Weights of a small transformer language model: MLP 1024 ReLU.
MLP neurons of a small language model. Each row is named by its layer, matrix (up: input weights) and neuron, and shows model dimensions 48-175. Each number is 128 + 24 x the weight over its row's rms, rounded and kept within 0 to 255. Numbers have three digits each.
After each neuron's rows, "fires after" lists the tokens most often just before its 100 highest values on Wikipedia text that the model never trained on.

L2.up233:138143150122142114133151131149121120076149159115157139130134112069132136142128125126169115147109127093130103111153140121140107119129108074128084161126088161116171160164134151118180114148160123130141122125149128155113095113159109114137115125137156138189155104123129156141117152125123171061132117111157118075070162131147107145154156093156103166119162150151153118106114109153119174122130
fires after: "\n"

L9.up426:135131126074129134135146148145093125128117075114127174121084195116167176126112123151127135156122107117095152161142161122144148102101123129167117151140123132119097148121139122142167146119121173076093158120127087122143135072141147094113141139106110144124143118140150133152143097123128152157137125134117135120106089119099068094122124129137108148153116130112091134095149117131141119131102
fires after: " ", " un", " su", "s", " (", " re"

L7.up217:119108100115097105102117154095111112101136151125143134135159112115162158097159110162193130109114170100142130166177139100156147111086120127104115127138124129115143152115123149165129138136136109103160110146157093176144115084135119080126122146134088081160109112128138152101127132140118115128114093140097078124122140129152116145167113098110107106098145121142124121072139175113094151105118
fires after: "\n", "|", " ", "-", "E"

L7.up593:108077104143154108156135125142129115145158102126124072147131119098141111159133141099123109107138150082121116108112102138121134112085131133121120171102118089107146119111140145135174137142128115093148130126128161179148136087161205161101105157134144124145147120175120151123114123124167151132138114131132144146122130099123122130149107099146133154148128171125069114122138116173132115110074
fires after: " in", ",", " In", "),", "In"

L10.up979:128120105119129129125132118107105136113111137112159112155130116119183147122088106149103098090092159112096119132141153157146123123129133150125131093112124131093140181109107147118159162163134166119097113071113103132107127119171129095119102084132129144164111091158111110127135165145130105102149123149105095096132131140119107145110132121072114127095155155142121156151131129121131174107121
fires after: "y", "ar", "al", "har", "ul", "ta"

L9.up1011:137117094107138096136122113128104139088118154132106104131109145117083143117130143149172151122147146108113104120107096154172111111133135113133127116153100131116103117151134142101144090148138110176108124106155113134153138089097088176158135206116089133145136139138136158131132106127156136102132125164084093125092104079088112103121108148113108136133104142152089109099101094173153127139122
fires after: "s", " S", "n", "re", " "

L6.up132:137121086090130102115134152153125123131117150095111168129103147119139151125115103102177169140097144121110111138142131130105147079095138114133101121081138122116133119150113091142128124132140149110164118135120136147112136123106119126111118139139117130140106164156131150169104096125109191131127114123095118112118123107098097144141097095151127134161131099151120118108122168194138139120102
fires after: "\n", "-"

L9.up894:113102130093133082128095124155108094087121138105125171115099121145180160102125150113159160110107099098094118131196152129120139095156111152123120121082134117129117182142170119106162101143138108122118102123132111116148126126106176138077168146109078122140093143155118128139149100180106119139124122149135117133132115136088120134138140107139152112124157099126110099129125131116113124090062
fires after: " ", " w", "ad", " st"

L8.up653:129110091088141167114127141118146113143156134131158115120114139149102122148140122130158130154164147127142086138120101124090062123154144059095172176109089128130089142132117111155166116113139144136114135130130177173172110103155167118172107152082103119121138104134124140140120139142109135136169135126147070124123106137101089126155123127129161138147126120141137162083109063103144127137117
fires after: " E", " G", " ", " C", " Te"

L10.up290:098138136150153105142137111095143135090099158095111135139108112125136170114105139139135155124128156124164144173157124123114054131104143107125132136130142108156103157144101148124127145120134162156131131099105078120115102109137128078116129125188140137179171091113146180133114132130125126105116123141140100113123149171148118101156167108101127136165105122096154144147094080110104116094106
fires after: " the", " The", " a", " A", " an"

L8.up588:134117123084113156124106120125117121128101162122112157128172123125096133153122121139137165126123068168115128137184148154141101106133119144149137117090107114137128141141141094107116116111130157134123120102162150136138144136102129104104072121178117140129113110140128116127148105144134147138130127154060116130116132131101148109109136103089148109173124104107106108103110109143133162096096
fires after: " ", " a", " an", "s", "c"

L6.up698:128099133105135147130156099152115074132081148133116099148140097105158121171115141130146118112109147117160107112158113165119118103150114091097104147142105127133127178147102158151100117161151150122113136128134110146117087070133112101107130143131112150113086141122129171122137103113137150104124139140118118113075108104098135086120142130129110162104140141151094141076151121130131130144098
fires after: " (", "\n", "===", "-", "–20"

L9.up375:130083101159095116122101123155113148129112124106137147110117128141141098120109140120146129111121148095125050113127162124110082106107115125138104174131139093175108115132109084174103116125139141181117101132145117202162120132114193100127158117112132097142111092130136160114128155153166141099192153122143109127122123110132099132149124118115131102125138118148091130143131074130166162157104
fires after: " ", " C", " c", " M"

L8.up816:108123103118136143115131134146115123148123124144141085189112080146160149128136110117126181129124139164106104122143110107154080101127089122151093135071131150118125134111127089133138134120121136145099122137142181132148130122143158152124121133140102173181116074142113146148101121111098133129159056127115091128111105115128115106129170126085132124135123105129110136097120087099134144127106
fires after: " ", " Re", " a", " O", "I", "'"

L10.up96:155072127122150086107152135109143113076111136163130108111126143095162093091113146152116123131100132118176147115117188134132084139113121140160146073115133100105129127128131128127162106098150103096141115117129145137152137071136106154129103128164148137180143114152077157088130109141136118098152063135163103132131126119173170135145097110133145126129160130125122093129156101139126168121130
fires after: "en", " C", " Ar", "\n", "n"

L7.up470:090133137114146115157164121109111092129098126096158154126128118121191133131152169137132135111095089150141108128193107157122103081145126138138091108151129125124117128143123134120128092129140133097116122109107110150112122078109105076101096104140099115165092133122125143143123100149106175137131126174149128096142082119106169122102127126141163136111120110121108124100116117132140139099101
fires after: " ", " 19", "\n"

L10.up1018:145120139135143149126166125095142134106099156107141190148138152133116154104105130146148092113104138105135143130141137138119120137124123125103112161118079145172137189149103146148152178142134133161136070115158084080125140138191119119110145134139102161156107134130136124104118169114160104125146111132102081117143101138134081142163135132104089160129162128109128139126115096138060122152155
fires after: "y", "c", "ta", "od", "hi", " Th"

L9.up328:084111114105125116137095148129106145056089190099120101106138119117122121120173120172138154112129144142167127136149147143114129117135134106093094117104090103103103129153188138130150138143141141145131116120127102130134127125125139115073113166138097117169087107152094102129136110114137108131141134157104100115142111104157135103130140095097131111140117100141116118121119099095134123136148
fires after: " st", " d", " St", "D", "w", " W"

L9.up245:120123155159128088127174157120127139100088140126114131109130133130155112152108125133169174108084104089119191134083121143120063141131111119157122122142086085143151110191127116155154103127147115152143111144121098136148127168081102121141121123132105138182119123132120134132122105145167130114100099141141109119105110142146147137151125126089097116132146142144112113125146160115107135113130
fires after: " c", "er", " C", " ", " S", "n"

L8.up767:143141112038134118159137164149066068112087090109140128124077152116110123120108140172126161124136125137157140132129155137106144100130131120130125099099122147110137114141149112116108153129126121113101141104128140167172131085094112154149129140150095116101166151135124155146152118149127136125130146129150128127126098076122087111137196124129113153120162156130111126099144121134073166096137
fires after: " ", "s", " was", "equ", " w"

L8.up930:122099123089141132149101129116149119123110125196152125174111111121145107125111116112147153109087118096114057145141101091147131101077120125138151120145123136181060111100109101169116098124118135108142060130102143113125142134121146112111116157151109127124177126116121119139078146128128181087134112125119114134084165123076148143153138101110094108090127135158111167097114118094120120119132
fires after: "\n", " ", "-", "|"

L10.up988:110147152115107076098154133126090151103070159131122135097110152159101141110158064118139155099119111135127133155161122104125100132090158090105138111111106155113098126160162125152128153127141162166097125102164125158154108133119096106121091163144052118117094099125130114128161097114170140117119084134153120115152113086113084104166135145098123140173149148143107130100109143168112144119150
fires after: " Ch", " f", "w", " W", " ch", "ed"

L9.up252:103101135167121114124156151150131126129087154119145114117101105088146066114165113090092136131101122092161108157098122133114083101101162131114132115139153088096149104164127106118161162110132073099134136092110113155162075118141201072121082134158139137184113117147121164118129129155172132147119164147084130120143107111124121112130119086098136120128132158138152166092183104160131101106125
fires after: ",", "ian", " American", "),", "Japanese"

L8.up52:133109075113120148122103133090132138127150135113136141144154125111111113127139108135224160139160118146094163183124149083110134079112151153143133135099125111151120117118080111131141128118115133119157128122148179119124121097173130114161078169142105085149104086130116176108105126119079138146116115133113126121108117119080101127176109125105105124137131121159141140116120124164108129083083
fires after: " the", " "

L9.up358:083133118137121128113143137102086120153125131136113138146103157098126131104173121126106117125128172106140142151121152136152063122148145140118151151123115126140127126156143138101126082131150142132126130107120153159167129127112099153159146130149127128114114127128137153127129135122157147067196103129101119126138109132133104128126134127125125127157130108144098109130102080132135139112100
fires after: "s", "fe", " f", "equ", " F", "n"

L9.up814:138082136110119112126066139127140108097134147091144125121113132099167155112135167136117113126145116179161161132108124098121094110104142101146082134136144125119136104116107110117159134096144101105126117136158110143139159111112123116102107115133173153114150130126156128181113160116157154134115073180089074116117146114134104094127111117092166115124130158094106084110116094154095147107112
fires after: " an", " a", " the", " An", "vi", " Con"

L10.up556:123080113126110095130115144069116154071120167140118135127121134168183079169116171121162151118121118098178171176091109117126103135121121101090133155147120093130101119136136091092150114100139165115160138118170127143195115169142147171159106116131132150172136127146120133155125116121128119104115096146102128122139108095115090170157132138102129103091116112141099122102164120140084139158103
fires after: " C", " c", "C", "c"

L9.up109:103111077081122138107115159129132062152130103125124102146144122106171152154149105121120121139133152097122112151110128145120111078126135088152119146099106153144110131101099109189202131152136093122167155144110148135145099053132121164112123138141139138142113114123100127140130126134164194122124137139087121131110155091097127120146105116121121121162158081186158125113092143140109131104116
fires after: " \"", "-", "\n", ":", ",", "=="

L8.up212:101095094118132093104127146108126106108119152151100148162113150130167090098120100165189127124108100122141153135132136132135096126099153097116128147130086137152112095139086133107105131116137110091170085114132121153151164069141103135108144115148135113135116120112141121128089134143100182123119129165090109125126172094113138139156119130138117087095141148146143107099125091115103103100101
fires after: " ", " the", " in"

L6.up405:110118089092129099137141131141130124133126115113112095116132134128119159125139143124176153141105140187136193140123151124141103081118128136172121166104089142152114099142091043152118150118153147132140122123136123137131139101129147120108088147155131137171112101151162159149092149150121159118131095136104112107118145151099074102144154132113123088124150122124120131121128120144104111070091
fires after: " the", " The", " ", " a"

L8.up822:055116095149124098094143129099137123118117132133165138156106153140137136103114116148130133088112112061125136135145111111119082086118157123127142138117110138132098124158147123121115106160126085125119116125169163123124104124124175148113089150178127162142111134122083136146097072168117160124164142155125107128126106124117127106120124119119116085125166138161117131125092059147137114110081
fires after: " ", " ("

L2.up876:126156118116140106150136171126130135108131154061140105156148089114147156142135131144174139135121149140139142115158130085137084094092141105116129154108105148143194095152121128114155122129140142151137128145143145145067115126150095124132143143138148122151203129135114175143126134131145125075142136127151129036092188130126121118141117101131106158114129144138140127079149130117113156113122
fires after: "\n", "ography", "s"

L6.up154:117124111104134128128137110151123106109119131102122125155136134100155123110133132155134122128075156117165098114152115156128140107104144117112094173133136138099130106135122112135117131109149126081152089122133109148138121051197115076143150153129174118180135109191109154151115142096131134121139117139128095141057126173128119160128095083109103132145138145104129194109127145136107122103152
fires after: "|", "\n", "-"

L10.up891:119096162130142135147116109159112155138071155091096182131138124109173134124132159148125139118090089145132134172149154114147108128138139121131116138095094103127108155152120137136121151195133188178158151061117102092093110116106145145116086123130140110120149126109109176138180110160122139101145112128108090154079128146129151141141109093121140130142119138180140157126130127115134165101080
fires after: " an", "qua", "chi", " ca", "vi", " a"

L7.up808:097106119070125150148152132148124067141128134114155143161121081124137128090133102128173116132078121107139106141175150133133125079091116129165120124087135137108122105132126091160146150138128103085142114142116112166155135098116130106113161169140156129177116121144115145144105102116110177136117132131105115134115105141111153072117106084125142130158091145163129126102126142140130142112106
fires after: " is", " was", ",", "\n", "-"

L10.up100:127124101129105095125146138133135130116150137146106141165158162096177136128129123160168157111059123107173093150148112124112098100127132121122142157108151143149098152104117093108177137112135112097129131111157157129173137066101149110114139123166126117134161119134083173143138097152108138117143094146082081124082127142100131118129116136160138129157160159127117148099173094141069172134092
fires after: " ", " un", " an", " Mi", " mi"

L10.up734:127124103087145094133159126102121146124134122104154075131129104129121146097119158114156145136082152117137112133128090080152104139103127096192113120142113087125120128159115131155158140110136137141124137094187128155143132119115100116132118113107107104160140097141097146130126120144137112104135113163093109137146123122147144145147090134048130160155091098153119114095107070186142141096131
fires after: " S", "s", " Ar", "ar", "n"

L8.up165:144116127088143107131128154154139082137135117117153142139093127134145140109120127116135138127113165117141068157198123147116139104116130112122121136084123127126151122143100136128131156115123114144132136167135128171123105141114126089154120146143157100157121110106064137120105129065095185134101074131126086120102156112113103100165171131120153149158112117161118064099140133153111113117116
fires after: "\n", " ", "-"